From a checkpoint of a small transformer trained on Wikipedia.
Architecture: LayerNorm before each block, rotary positions, tied embeddings.
MLP neurons of a small language model. Each row is named by its layer, matrix (down: output weights) and neuron, and shows model dimensions 330-425. Each number is 128 + 32 x the weight over its row's rms, rounded and kept within 0 to 255. Numbers have three digits each. A neuron's up and down rows have the sign that makes its largest values positive.
A block is one neuron, or neurons of one layer that tend to fire together. After each block is what it responds to, as a language model described it from the Wikipedia text at the highest values.

L7.down109:147140133095111091128104092126102104083134113102110184176116103100166112131113120107118142080101124105129166082132104170114165218122178125126105095140157101175115132178136146091151068092115104096124116130089101119118118124105086119128108108128141097156163151173102129089084127136129127138
L7.down463:093150142071200135100105133084056087136127112128137161133117076140153138134099123108084071149157169130123167160150110132124101151151132093133099083142211105137082120056115159138127108109137095154135149171184128148083089142157157110105088151066118113154134163164118150159136187125151134127
L7.down530:165131114177100201093138122136167086109098138148183126125122132129080156133130161117161058129114131140132171137149171118135132124161140120129109113097134098128115109115165157120056143122171187144171114104176178163137077119144105132147137076178074148089124154102136105141110104134104080143
L7.down618:073152079128151167169129155124125088108163096130151160123122111128119134091191178118113086139179106131151150179174145164079127103126112113103099128116151168166087167133129148163075079189135065113197138140120130195128179154130127084151130111142132170167158125119121149109095114105125138146
L7.down890:136138133158119120145148136146156114181110158170101123144117122083132157096106141140094128074145135139153149119102055107152186127191106116116117137098141109127111118129160129118142124127126128104128155177149157139124139178143141152138119081112150108130075187152118166172110111190106117224
L7.down1204:112120168169132106153188155154152142160168103103133152180084127135115129165110113127104116156118115138124147212112106177107090159095090152137156148124110088153139118201134138173139127138126107157205200138149093140096130113152158116088091127098123142099091121184124131203084163121150153103
L7.down2313:138132173115097149141182167132140121124148148142131117162125075124126108190113180177117137162150159133151145150109142164128090134098124070117145109185163110114150188106126141154158144191123138140148182032161162158134153128130073149129142115148131181096169151113094063131091081176147117116
L7.down2314:145096098110138128112127164114126130134109062163134074143122112106123166094104159179053160110080123182164128147000080109117114098143156169107206162159089170146143117079144114096159110155124144157137107130088179111082137080164073132120183179131089188079131131109130108091121160071151107129
Responds to: Example-list introducer

L7.down274:090116163114074188108088134146108137109137177101137134137122150110168168119153115116156139086132115117155154159177191131080049109129091108084146106197144147129152137111158162122169083136165066136163066145109149145180128184117124175107139129170141161167186138117086158039125146180129181091
L7.down352:142195124071092195132098115160128120139096129192124089158093120187167094134082109119120177122123183107088104117131079203096168121120087155121139105085131042122132128122130125177150103172078113169079153118111070091144109172190159131123117143202111142131094133111104154129124138132163215090
L7.down739:101109135133109165190191210106125091092169077175168088164163156175121086105128103121184141116112105128117140124141105080160096048141148132105132174116158081102137108101130152100107116158186156096167126080072112072075158126121169156067092128160079113138095118133129146110108128134123116083
L7.down765:138135089159136118129029148166144099153155119191114162139154206143093107164126140099167119132119161156142103114099180173126130153127070165139094146140101138152158178153156126159073161108139122116113123171170187131099110078161168063083133123142087162126155114163095146112065120134178091158
L7.down847:124120108075135120150175119121139155119168080125142119151159174178135145088090072106151144142153108134098104134141038136104193075126093101145115153104152175120171140135140139106095131160071101151106165084166168098134132139148121120150123115125136178139191093192142036160132120130130087160
L7.down903:156115086070104208156081126106130172078154107151095124148163111097078162118120143126135116075112143139170118176150139182153104160123110121142173151100130168162076143133151138188095123144123152143064144084158148156117127130166132165174136141131145101164159104146142103149151151117138107161
L7.down964:080218139158131120144182169135069141171173152149137130086123132111127188119128122144110067042129119148154141106137111090103162142038125176124122122130170044120201144088153121173128122141153127103163166163117111127055094142128076160134134110103130165169123135126175115148123143100115133113
L7.down1342:136141132122145076072190143118160171094117134174093099157128105081119092139098082136070151130092141114160104102139108135152160109098130172099058109050123129138167122110122115125152103079124117163143181132071158148176107148127109149218206040038118180122135180131134134144112092111125124132
Responds to: Sports table cell numbers

L4.down2009:097165090134104146132120133074092109070140049117140151123164110133131101099155174107084141091140205113040239119070074130202096211137092183134152167134192181127088095202110127124158132185134073129098079107116183144167207116209176107119169133123142094141099117082117111128141111142106127129
Responds to: Time expressions in narratives

L10.down282:099154149132134105107137112143165190135165199151144173181121147136098151158169115149140134055104193140169068116162144112155110191123131123171141109136151137093093145128164113157141098161125106156185139164130146138120090100099176134123094119193099144094185181138180160083140098164156132112
L10.down374:109076185120099099100115087138106081162142132127102142146164125115137120167143176114163080109154075161128105138163134199089149097162145107083108128189121185111110161167065214041168132115127125127117116106074113174164179178091146118165143108091176118136157141135094148145090169045106098131
L10.down860:178123168123114102128123149149183100104106155112126150113103082122136097112182062095115205140106178157125177108131107111150096185120119163133089106127125114135107061096147147185129145131063129126111112145068138107151145140107120170109133055154150137157128139095099141107175133146111098118
L10.down1364:127126110128126109117161137122148094124144156123106119136134128141045123135154131109138151145173163114081182144133092121111119172169170076136182077122097144171141106116149103100186084137123116126090126057100151122115106113187184125123155106144137151123149111160153118072078131100115137063
L10.down1439:095132142182124134120131183134103152149122118088104152132113190173134193081087124101184168094115124145109078115100135125124156099115137156154135178125122057147092096125140080166147096113168137121132120059127139142098144135180117180099112118093112196162147171051071155031138127105111119137
L10.down2074:156174102103146089142106179134126120136071163174124145100100133084071036148156145090154182173166075147084138108130225087133133047121139133163115076162078091106106131063141120129098137130148126112140148152091113169133116114177122159140123126097111158128126127086147143088141130130185092155
L10.down2206:133105144118081095134147157084121150112133120138087133099077112141108069117101117084090123107123106162107129127082146072094148212045142109190146122146110138113092162116123075161155102182157115137140090145103143136184125122159134117196084052169161140106127169100144105213172102131140023157
L10.down2346:162130106177111124116083095096101134112153134139102143118177106153154128164096128165147234091124104132110229175151131162161152198164177081136154215101148079155084145168134120096185121156092106107128116116111162106120149080113120139153167134156128155136110134097110183174118160143113118140
Responds to: Word-initial C/K letter

L4.down554:150189182155108113128127143180103109097110130079160163150099132147143104101123154173190134110137159105121148195117133129124134206172059114138128103163139177149083159079093155078104114115157078143121113121100160153048065145109129148153112137162181108163154139136122117110175171170180089076
Responds to: Opening fragments of split words

L10.down404:165114133128170170092164195121130099077111098089131110135139110152108139162105049095121157106156109062132076109125106102161108118123136074144073089096104149151207048151159122113097128142141155111163124088141128116158104168123165073087179124133127112103132103122117132103146085129130213158
L10.down446:174144072198157110185144124152115141139156193120105124140103146131131119183108133065115165076088163094156113097140065125172079178175076118144121122137156124043124185131155077138102070099153144151091114166105120115113099116158219158032112174058106161159117167131117144119061183113142113060
L10.down905:139180121109137153169086153079150160093143101101170165106091118158139137132094158126159148122101106160125137097171134152176177169160121159139103124216122163101109147106131124165181128172096111090129106122124066147116135162056128180145140108142202133086207113161120134142132129100134120160
L10.down1028:092162120096150146118143139168139158107143086127156128085187130179080178134100204119126137117140086135104107092148201126118142116156136122132136128057108122176110142167139058129169108084120064134099218143124124143177158125120116179142109129163159125100096094103145111184145109125125124123
L10.down1116:123122072148161148117142158122162063094159158089128128073146149155113132120119116104141116152130112149086156114152143108134109200108172108132129078092165129061115176096188095130091152105160184187131079096129154066093100181078115167168185096110089064118115090192134140121185134198134111103
L10.down1470:141124131115098155161111160100105155108162090108129127122161085136120136064083088138131159135135108202081082114100081124150077154147150105188165108091093164114135183177107146146178155111130182135176114076147135156136075144127156105194113121151163123138117145067088151128105129116159090164
L10.down1790:163137108104129112219133197107150179131072141128119138093184152189164118100122206133130158137102065120141123138117121163146134150083100178134109160141141121081102177110152132100113150057159145166142161166144201132125063153121127139097096066170140136112114176117095153075140086135101132172
L10.down1797:072115146120091140089163082077139214110138109083175174137034130147097184201101149140118165107107072132155153124123119053137126085081173106112130131125129131132146139125121157138231104117145156122116166137101088169166129151112107121115116147095144112133114146121103178148159124167136122182
Responds to: Numeric table cell boundaries

L7.down498:185100165153101110158143170119108097124178114125159096193135151115104079070117082117150152111133188119095173163152141089115118155134173079113123133165171147125157043195100168097101166098146111109080123095158090115130178090099138113084088114125146162143142138186102144112120152132107118151
L7.down707:102131120101068134144137145131110140066141120079129098076151124139120123144090121120120087144077134062107132087135130115141172172155142160152134150142090127147104172195146129140111154145159195154139136124115153177130112088094160155131078115154101144116142062114110134139117095075090116138
L7.down714:149092117173115102120160114140153113122113082223076079081088087138180096146105094153106165129152126129114148154158072113188101113104101083117164207099138066102050157118134128149195146153127124148126133103150156134105124128087133113170121129153130110125139100083206150116105143178115121132
L7.down1014:117113124085089104118140123143103134149148119172165183160083108074082114141138152090126118110186095093158118150095120175116136088102136175138126105164062125159157072169090104081130187130118175129124090094141166146112196212129139076155179112107125110127085153141120139093112108161133138105
L7.down1107:067147127086116167109103097163097155130145094064130131158166114140124132130080061108108120124140133162152140112201138123158125174165153101115135102135120138081159093152179160167179174135147116156124091118119129090135236141151124072163169115138127125098108152076110105119122111178128103103
L7.down1329:088152115094152108068168083144122125162134146121085165062117101119116118087091113088133112148065107136161097126122102086100113201128117122163077148148057053076105178170137103154141115083141140162091139154116116087143184140149118069134140142124138118138140145153101121115119146129151097131
L7.down1670:162124089086132128125108116131135094124166131060129155141104116134127149093112172129168151158164105148128112093189122131120136214128093164121143109122145133142158106167110140182190161156087113095226120136049111083129175135106087142109108116063136136138082107168175138146124110101146095200
L7.down2277:117138143124072117207138068158203174088149120137153072173189142123063134130106101096155176123182154042100168019128167127146160220125118116113085113153173107156159090159089147137168105104124091178169093099118129116180088143135116115121138137116119188158112117068152098115120164114169139191
Responds to: Zero digits, mid-word pieces

L10.down549:071158014147128219125105098075109141117135167112127164123097098120105110187112100219188146085131103116072055147195102160082112058127159126134139124110131121136136121156094122156119116156137156115093146069106137083168146114233097103112122134198143181107125047125114116157151128174177085122
L10.down602:149086053118098131164084136124127109168073113130131124062136123156074147120105151123127071118120141115136166127119126103153144127146101117118152155155159123146104157082038059094171136133119131079181144147065164121140132122135148180163144121154096059145165130128221126091111134167050073093
L10.down689:114097156178130130124167117104147189121116156135106127177140148117134120121113097120105099101115087083139149152123128127116039216112091106080134108138156156084122146108086175092176141146145199101088144118056119152123134141098133102141161132177090175092096127128124172165137131125125144163
L10.down1173:096163105174134129139157084149126124100119082107184205166104153104095199093154109134121132132106128220093126120148126109136064255062125218140123178069105118093081092136097100122107112141102110161134115102163186129190148150177132090161176083125130149089136150197098166124168145133115127065
L10.down1457:108066107173109163104112086186112160147101156095066134172135137105164121149126090108189148090121085156113151089086083112147129102137169150121116120127146048086122165165148043150160174088166114122129081130118148105190135153115128159144119117086112151171118140153167086175117203131172056125
L10.down1469:116152125133138116153100130103127134131145144192121148087119156175130154148138100140178103152094091125069119086089147128075096197175139134156080210135120148068140117148139150140126122144128095109146137175115041125134064177155115095073168174105119112156166147184140097137086148130103170149
L10.down2083:127150133173188124143135106161169192104052180175157131199156175149197143116071108129079121062201099119128086154092154172122164074076155110218131140105101060154091119101110116134080093136109106134130128144094154041128088116179180156158139125110049122076086131142157145086148212234155081112
L10.down2198:131103107136129103166151123155151175099078118152050125102113163150117111134067091141094104117117133148098115119102107126114063131146113116095143118113140170161098155137207151132165106088110141096158143121130115225098120130118103132124155120108185118117115097086124164111151132178114130137
Responds to: Year final digits

L10.down294:128156143137120134136101096140166111102123163117133183147130127125154148123098182172132080099175191167152084134169155101103146161132060145104094093209140127111134151120095176131146175113147120028139117167165173134218132088096130128196168132122113132099128114169141142133138167141104102137
L10.down456:103158146111140146083190181111153182120088105119190172151092163122185120123080174139137100159224133133150086097171126137111073081074086091152149158206142171117111172138155172088107103064157176099153098127128134120085089084083120088090135124107116020115110106114137120157101129126127156125
L10.down460:150144146191105073126155167128115083133129094124083118138127106116108037139142149136170117072108096100131084116088131095184115176132189086122067116137161092194145065123150149084096167173095072129129103137146095106161133146184113144106171131133118145133138104138089130117147203121058146139
L10.down920:125130161164129115197130141112111134097067219110145098162132135104180126106107094162096136142109156157134125063133097106107151086157062096117129117111131112120105099175150112093141138135142143146154096128128084088146133133116204189135116141070161128212129086097097106140135151127124157104
L10.down1039:164103153086114119084110173127115079145130118129093135134094179095143151151145117141169129177152151106110112122120158137117158135159154166128083100139098170118153152136121168165073127147092160181110125152091079138125150121117149134111138092175149139164112142099107086140194230169128145126
L10.down1871:138118160070106147069135119122145110101176122101105117169174161136122133133142103147157054132145171151148124081139133119141111180153104136141127137114120155151155052098144147129085119184110042164080197130079094129116033124158087109098122134120114102163148115101145122120153100178129099153
L10.down2013:110147124102126099129154121144070133168060145137153177141130117129198110116156121072095140179082136109156164152155147156108104068137045104100146101127162121163141133150111138112133136141146182114174160112172131140159173098079136039113071152117119141125129096147130172179158150122091136118
L10.down2051:153165059156149131099112097144111130117133121175140105116126116115077164119147143137116132127112122126146121138098117152121149134096147078107104095166142089106131136098136079112158108174120126183158040106112104161081148120132115159118135104128114150170082163092151085155143113177152177193
Responds to: Digits in numeric tables

L4.down1972:209101192193085098149163148165144093148156114133129154105114139176113102130147134125163140136130153134193174135167182071111143125099132153175167123121162152163130143184134065099109155119167167127171142114136082167112113167153130152147155106190199102163113130137093125153167138121155076084
Responds to: Example-list lead-ins

L4.down983:102153097155174111111126112155104138142140160114135144108141072147138133147092095130131172123142133118152138154151120156133175243128092105102210104101072105099182175087171124131117111103133115103118106145189099097096058111104094082146113180114134117088131050138178180142163101164115109139
Responds to: Digit zero in numbers

L4.down984:142149112161104149143134116093112090186144180118111159067112097160058140167132141145127160161078092148145188172151153128112169180126125183090099141131105120092151115168163124129116101133084094081161126147140113145087140102131151110091142090067160114140066175142085116154123191081126120132
Responds to: Infobox section-header nouns

L10.down77:074090133136090085117147122082069127167098127143117151078104146116109164156155172153103171090124115087106163134172183126138151164099134107086095151089146128155089130129114139097113082120106121146115134125091145135103051171082103130187151104148171142065103076156117150147206091164082062215
L10.down191:192151157102086114110167163216109132139185134119128103122170081158137096119115166110112130190135092148113088160143134124054129142120091078135174131170180114114106130068132138152120156109152134092205062143136120151125104097130115122109127085052133108126164085181154072096127109052143171130
L10.down1069:097148137150168124155123083112141110136110102151171138148101141064164091138167082168151088104159085155117136172115139070103137079137126142130103132171062125138153121130145178111143113160147118161170156115165113165137129153100122124142155150096158109180115153173125195133118109148134116100
L10.down1100:117155165125116100100135137093105110114102068107079127135138160156103158142127129155115141105152121099086119181129182151116073148131064083151114128103098148124081147133188125132093175105107096111141137147126134109103122173135174161112092131129147136111080091146096114130115104137112155132
L10.down1908:113153152102164134135133141040103028156099134085081147150133180172071075145151118151124138193125124136157130175192147135163133087130111101122130098122126151123135063120129144091079139092130098165082172140157148145113061100145111123115183165106150108143097058056091134093107140113105161158
L10.down1917:157158169122141148070065113165146124162091139132135097098113138119116140100150118129139144147156106131128180153147159163164168239128117113052119164208130160117082076116060093170138108126142189133118136114146089098117101124117108156139138100144121110128112181153155165120121080110154161153
L10.down2073:143125105168083121150098121234110119106146148147209108075112141164174092118145083128126128078087161164064110090137076159079125201076137145164090145153149061135130121057115113135146192143141206106192063163157130114085102143075073113096135114100108152116124120120120144117175139119108105148
L10.down2357:158169126137098067143079138142149089130152096083141098144113133079123102130119173179146076167098134135148167104105170133127155201106149064188125139088177150048100103065185149100102109115064158057113162119062135107184136083139105115150174140095131140112165109147104115112131121103167071164
Responds to: Participial clause openers